Part of a small language model's weights.
Architecture: rotary positions, no biases in attention or MLP, tied embeddings.
MLP neurons of a small language model. Each row is named by its layer, matrix (up: input weights) and neuron, and shows model dimensions 0-191. Each number is 128 + 32 x the weight over its row's rms, rounded and kept within 0 to 255. Numbers have three digits each.
Before each neuron's rows, "fires in" lists the words (lower case) most often at its 100 highest values on Wikipedia text that the model never trained on.

fires in: "along", "up", "on", "down", "of", "upload"
L5.up1029:130126126121129141096096125121137110121135131111115123133162083076180117116123183074144108101179152104147163166142114142068148117120127110076099191163126113089157101135071113100139115090190178072151089162072139103094115099173136202129146104115166118148096140125123140158127192112109125082108186089141158099105152083110122161106152160222145128098111127142085125098112177119099169100051097125111091135111150157127146127160121132099177110144161163123186141132117094184160136104147127160081114153169104104089126119133100106090098184085186119169158123187110098057123153113141100065

fires in: "more", "most", "less", "rather", "very"
L7.up933:130084133171138119120103076113089167106147104118136098190134114080159107077152137128133173136134130129070122148106092168150101128129135076175091138151217148114091153110126140092093135126142123149175134150144129131160107114114143137151143110140139114160139092225106134153140085126090128118184129118125099114144145085183122204173174084012138139107126110093144142121148116156101095179116105146148131138109131119155125075092111136067105068164075148118159162144128127093085104131068163147129082111134137177142095081119126107142166098105100089167101094156184114119135144088149132143

fires in: "a", "an"
L6.up209:105080114121072138138110118132127151051060123196055131100142115103122137126142139095150114137159104133126114110086125150123128167130123154076137142150173081129132080122153183184095115151119150169202127148084102197106138167093105155147088127134157170140065200176137096107090171121177171115151093104135115164135142131146130138135148167058158123111106147093174112135180127125125150173148107084079162193111093184097054118119139152078089128095144116183124156074046091132147069112117083170116115145119111118160204163160137120103154160086082157142116075101173135071087111136126135097

fires in: "more", "said", "less", "stated", "very", "rather"
L8.up797:148141117123179140125112117090173128057195103172159115205167172096120123109142148115134142155108119115070131104146086084114130138140129140186100071144173168136153146157126142139163140140126082138135143145185104129118155116118112130151102127144095116123082181157087115118076179092148123155144080162137057065113132082104072132182192161100102194142148136124158132180095139124146188172213110162190142121095187129120158174157135115065087110185186134161076065119149143137112108091130147145129103152128104148169124139151116093096212052153122182133180137077125136139138186122138134150

fires in: "both", "either", "be", "to", "was", "were"
L8.up255:127125095084126172165085120229172115160082137116123094110079141190099139182092176158099123097110118146178101088174105080171042085126151108128103161197113120156180125152147112150166168139141173111086111138139068133126072109173092145139152134122123113140111075128124097122109131112091158038129093101168153090134112112129150167143155165157129090181124151119152110134132120112174117161104129139089112163096154126058178195100109157097126029104107208142091110158133125148106128174157111172104128146155106142146123089132189146142101084163091122128132114106127154121116180092121124105

fires in: "before", "after", "of", "from", "to"
L7.up912:132145077143069065070116154125115148138123114133115150171088120123121127126128174154166124138079151150190095083116075129116196145150147163120126178081087154083110119097122145192150168115120130102096159133057190102111117153142134152173128104158137121146154086186121135148173125125157170156145099095144058160125117114170128096161095118145119135130126153157131121129136151100123125169145165104155142124150101091167151117128133135118185069136133130115103149096063203184079128123123148091107118131110083095151101138169129146200120120127156149144088116106144160101114139134137136129

fires in: "as", "to", "of", "by", "hans"
L2.up601:151103132123135142067191165146131147143092110109107147171142141135073125149136236105164066100144135130115096164147124119124191094161201118157145107110093145157158076066193093129136112130140082155110155163139153104194064095117144140180123117121138148089133050146121115108102104124079117148152103087089093139115096179119152124203111122152122101084123152116143171176136153143126091121113173153180177143178154137132127089150147163091132136108115138120179093075115143171135131148123141097111119057105127080174139133106108105132166104122154104131127116127092139064131077125103113151

fires in: "an", "name"
L9.up975:103183055121124121152115094147171141105132087167127139161151100142090079129087121126109197130148186064220085083080153125112164126175118119159126115094142071181098132131113091117158180115108134127188119143172159105134134110140096180112134198162141115143055123182166082144128129086170079068153131156108128118117136134146110115081127163151153104115139086071185102177132170111132159178136147154137145176109141123099109087134125112080136152100116152121152131124120168105139134157166121114099096153081127131135159124114121088107149121126073144108178115104093183117166156122134191169

fires in: "of", "nothing", "with"
L7.up3:165101112130112160167147138127123196135049077170110143160131111112108108069159160105098064173138120164121153193103123109134113198108124108142152119129103140126148158119111126082109117130140150101098105152134181103081147126157158078136168125109109091195138073179125133128125112171150159151121099165127167159084116145106164099084137123129106164097118118168120157130073104177051149156155123101137100071138063095135018126150138166094166115089158132099160125129048118129154131092032091128088117142213094138152187163162164098118064140197131167137154152124140121164137087180099154080

fires in: "after", "in", "on", "for", "until"
L8.up569:125149072095113105097147103136074137220089099102128104127195143162076162101137208127177133125164147149089093115157052175180102094148075167125130143093152107097137101149123130135146134135163155101098141104075093093183132124072120151191117165106108070128151115083127108145108081138111141200188117138160129104168172085106210163166120100080102104098166109171072085072101133181144140145138140114120155143094153138178109139117148160171082126180143080055135078102092133093156122118108160107124147153159147153118141174125088158136122053121125114120071079120153136117128148156117149098

fires in: "and", "of", "from"
L8.up835:202169107110200173123144181189158097102068164097121133102133112139116091129195142111132152138141097196149115189161184108080161139128161118126090163149116141074147155074089065114099167096117234102087139144099113093096141136153123149156165155104138099175169098133107104085128137153187105040132142117120105124121195090074171120137121059170079141064095136138120156114179096130129112095137131114189118122168087113144128111169131118104141157097149112131157127124084121118119091113123110153144113139170150121105159060102150169153096107160101135139087147094157137122188146112106086140

fires in: "000", "of", "250", "500", "from", "700"
L5.up938:143052119129134135127157097146131108089155117103127130107118116199185147145118113066152146081107146168045134083143154132074119150132131157118176147125106162130172121117140112106148123126091090133119141124111155118142067188124130129086150135143166087109192106128100138118129172148123136167130135130212058157154113123136144079067104123097132129089157190174119146130073093191160104176152156093096096100114098090167084165147142079129180152071129112159105167142119065108151167136093110174198152090189086116140191147088125145133114147143126108104169144168205095128166074072145145156

fires in: "of", "s", "the", "their"
L5.up915:180168122088150073144212171110147099147107155096131137050110107133175086137164141120143063155100191124150193138123098110161114112130209145123108106167161155143167161103112139092156148117106212157151136112158092112168117124108105160151135081063150119111150176162130143118171131092129126094079154121136091184122097095115162109117120077094137153140115127136092051124141121084143108098180079165139098068156170141141178115137142118082111150145177157116157128088140175179108097106137132140110120062166159113128122086094154117120051114123040107158166125120140166116091167110117075083

fires in: "of", "at", "from", "emma", "attended"
L2.up18:104138194155113045109153132224191106140091069177141125105110172187111184117102126125169131159176101102102124137060095144134120162154139117139128093067124147141154163101172102133115162089101080113105099161104105156127169149161119114137149119148126124126115124171166166123118110081093065119147132117137116106163079140141151157123175118180162125107133160114109168095161143149083127089137167153138198136161102133175138155145234091159127119155201118121097156117085199174115111145117126103129136081116112159120163139156119076097072117162139124072133155105161116093060150196141163182

fires in: "to", "was", "by", "were"
L9.up784:108155170080113106165137082102154076079121126155114133113169170132176138205153136134160122151092090103126090087113067126149141154115169169136122123127120143123217064099147109143120103121126180122096147150192133085164073170127164117160150080120077082178072104105163116109083137095153100103114140166121088151161096115131144153192093141089164142139157157101158165189180107112117088055144100158117172190121111099102142135120103184119116041130138119177084153127100091182163148092165089142167147171155136092118153123116097147116126083132142171139133206107161099075122057106111157113

fires in: "the"
L5.up906:081129213144116101103076098118168122091081114133133112110186180100122102065147138136110151052129178210138102084139115121118177123092129166141122174085137065112126078160139110090096136123135147127095127087087126113141185124198115108160126096106157149131157106198154131114074145057141146088135114126153151164171111177131141099127150054075135108161097166110121123192175166107118140119120181092126127173106146115144106158096148110145097104085106079158143139177073100124166075140170135146119113120062151157142152074107114135136091229095147106153101118141133169084121169115081150187

fires in: "to", "of", "a", "an", "in"
L6.up7:139142112151116134136079125156171161134133107172122087122213149134114097115141053088116157141118168170174152177128111171162118138091147104144129056130193173158126108136132107197154125173146137149114108094148201144105180140114143103141145100164103161169188105088066142103195102132161143096120138154168201111081129060144164157157078114099098148118138114095148168163171085122112170125121169066225135174154120157165130165145122108131119158112152121088157125132133149153118092157160109086104149084122186160140155181182077140100063115137163154134093162113139128145100163101129098159

fires in: "the", "of", "in"
L5.up124:148114103146127093093118125190151146153096097109163065079086096087117157102131067168110117101151163119155107143182107131172126141108134113151202143104138144246070086099128122051089172112115204177112113148120189087092150153140127162100157157088165151147093148171208171141059127121127104129128108129117117147120139195173197188142097106230149161109125138115126161152169129087126103089111157115120140159172106145146113178135160201162173127107123103127108159121095127149126094136132111122117108149102084104106109099101106125114124156106187099156160180185121159134134137134109137145

fires in: "for", "on", "began", "did"
L9.up1198:205163102111143129150164109125164130121127115057078164147136142075143111134064140074167114139143113132150057115084127149153204158118127085084143126120084092126138131136106056158105130140129148157110101100112128095105170115129086190106092117114201139115176061225130113073112076163167100137159136135165106164145166150173135130115183180164168140126098176176126167162111098143111156123103129125136144138141123135100098107193171125189129139109137159106116144158083118124102123086140030145119174070111139134142083122138091156151096162098086138145080081148113112126118117132133091151

fires in: "of", "on", "her"
L6.up1241:137179113082176064093128121099120164179111120150149071109140193144084093125100118095152139205109188141087124116085132127147143136141184092170125091174126171064152219135160091167149156114113155173112131168181134096115067109112086137113137070117160154175136201133089123155165072101132088115139140165187175138130165029129162086168126122122138081088081160185126096160128104150091148160129132132151080160149125148166078125127067150112111187164094095125122107067137127106104123123149059084131172157115108152150116131104171105094118119159121136140126188114114144130062170162182151109

fires in: "for", "his", "s", "her"
L7.up671:127099057138162113168154134162119150156101100129110126163107117115124145124136124091168150159180133111112125098096140144123193157099106153177124111143197109079138149109107205159161128146052159109119108118161133106118147111150160118158130120142116121165093083094138107126116168149158091155139104162159122181113145142138199119135167066132116173111184140158148084091138125098166116192091148140104148130161144143155125186130138206118141165143162169124143090080064118132110172106120127152139178175131178146129085070168149148145118105098099164183109141163112107133104147144129097075

fires in: "with", "where", "which", "to", "saw", "followed"
L7.up557:152188073118127121119108092143137192100087122162121146133117135188120132116132113156127087058105141095165146093156161155136113142119100102144117126082190101133166201111114145170112097148077169108168074132113164133123127118162091161125104127077097100139093081171112137085165112076095118172091152096124135080123089138169150142161099139138071180108145125189138118061129122116097164087153166132084144111108142090138068160141080161105101055099156141157103094142150139134134117068122132113177088131100108128122178095173088163146134190175127195091181136106134112149056114129141113114

fires in: "of", "at", "left", "for", "with", "visited"
L7.up847:149096104121126161103109141119135102134107135183096083132113189141139081156059107106117169130104149123141152063193134110131152069116132135167107165225206150175123077130107154141114153137123151098038137150090167124150106120121101132106117153080108043116107136147148147096117118096133131083066135142127127147170071142187179152193136106118112166096093149123135069113122202161142132136144161101177128134127117138201110151162115181143187124123194162104107102157117167123137104126038121100162173082114111149114121125066134189175095184212143095121100151137085161126113132140145169156

fires in: "of", "and", "from"
L7.up199:184151102098098147082124129129081106089129114168129120153071111150101173080128161098150125172128142164080187151106148168120121155135147125203158188169165149157138127125128123085152151063069172148119163162082136132074107097130111070090137165155132144208082168197092135099157105134126079152142196127150106093166119097108120107130119190136132112107112132156130151185138081100139167126140125062077074109103131102087172109130137129084212151109186104113126179141081158107124092081126195141089178147174123101107140081082192185112098155091137080170165127172124144099144144154141100070

fires in: "of", "from"
L5.up864:186133164113136108115101168158181139069083081112137060123141146128132150093087160109137157094118122203146061150166158163103130033110124113077134156120143185051110125162105102110106156144155216077114109160099139160126112108180155126136118138138130121201088108151161108123106121090147180147157077116158158121083160054168128169123164120131106142124180132186095130105143138121120137150089148138100097127157120102209098120133115116118096090126140110088171156145070126165160085078160117166126199093184147132095134108120145164126097101110116135132137112101141149154153133182130119171

fires in: "after", "despite"
L7.up998:118135067120153127128145094116188142135134083147098158122146130079136096192143108139141049183120091170136108078179125144182095086121171141156094103075143097036182166171110127138166154140113171132139131120156169076186185134179123120120106095170099114127178078161148098094085143125160136148176066109175134111105139133127142073154056111118125121126162195166147088106115134139134106082134143106112105067098129107151156105147085156131136123153187149086131148084077137117158107083102117131187147127065139123120157160162141102106166106115070132145094091168130192094109118192157107182

fires in: "with", "of", "using", "its", "the"
L9.up623:170143125100173070127128090111105101171116112109179114148142101107124109149182132211064131082183065134202111129124173156215117174126157124123134091140163130157138181141084112110144116120110188144183096104101171084127119148103162099152195121114115106170184116113129113089124108136146102197079121137131100135097084155091143142166091084105144159095196087169200160173142172055127145165088050075099114101144149167102092147153066145113086096118138180127148138157078141162132126113131152099121163093137120143155151094095133096122144136167061097128090145109132114078113150101091115117

fires in: "on", "over", "for"
L7.up1033:197127113165155060140120119154144147064104139149129102123098159099158157100130145091171079140118128163121133124144093177107107146127073123131162159077118111113135137121083103184140137101080118075139151115157119133188170092116150130150143109108092114149127087142169128142132137113098136129179148137169128111137186179142135082077213100181124128110139159172131129104093120145107134182122133109080119123088141072132145170132153101149140139120186085104151112181078121152177146064130071134100180146123071073160190144178113108153116144085066160131134100201151102074076120158140087098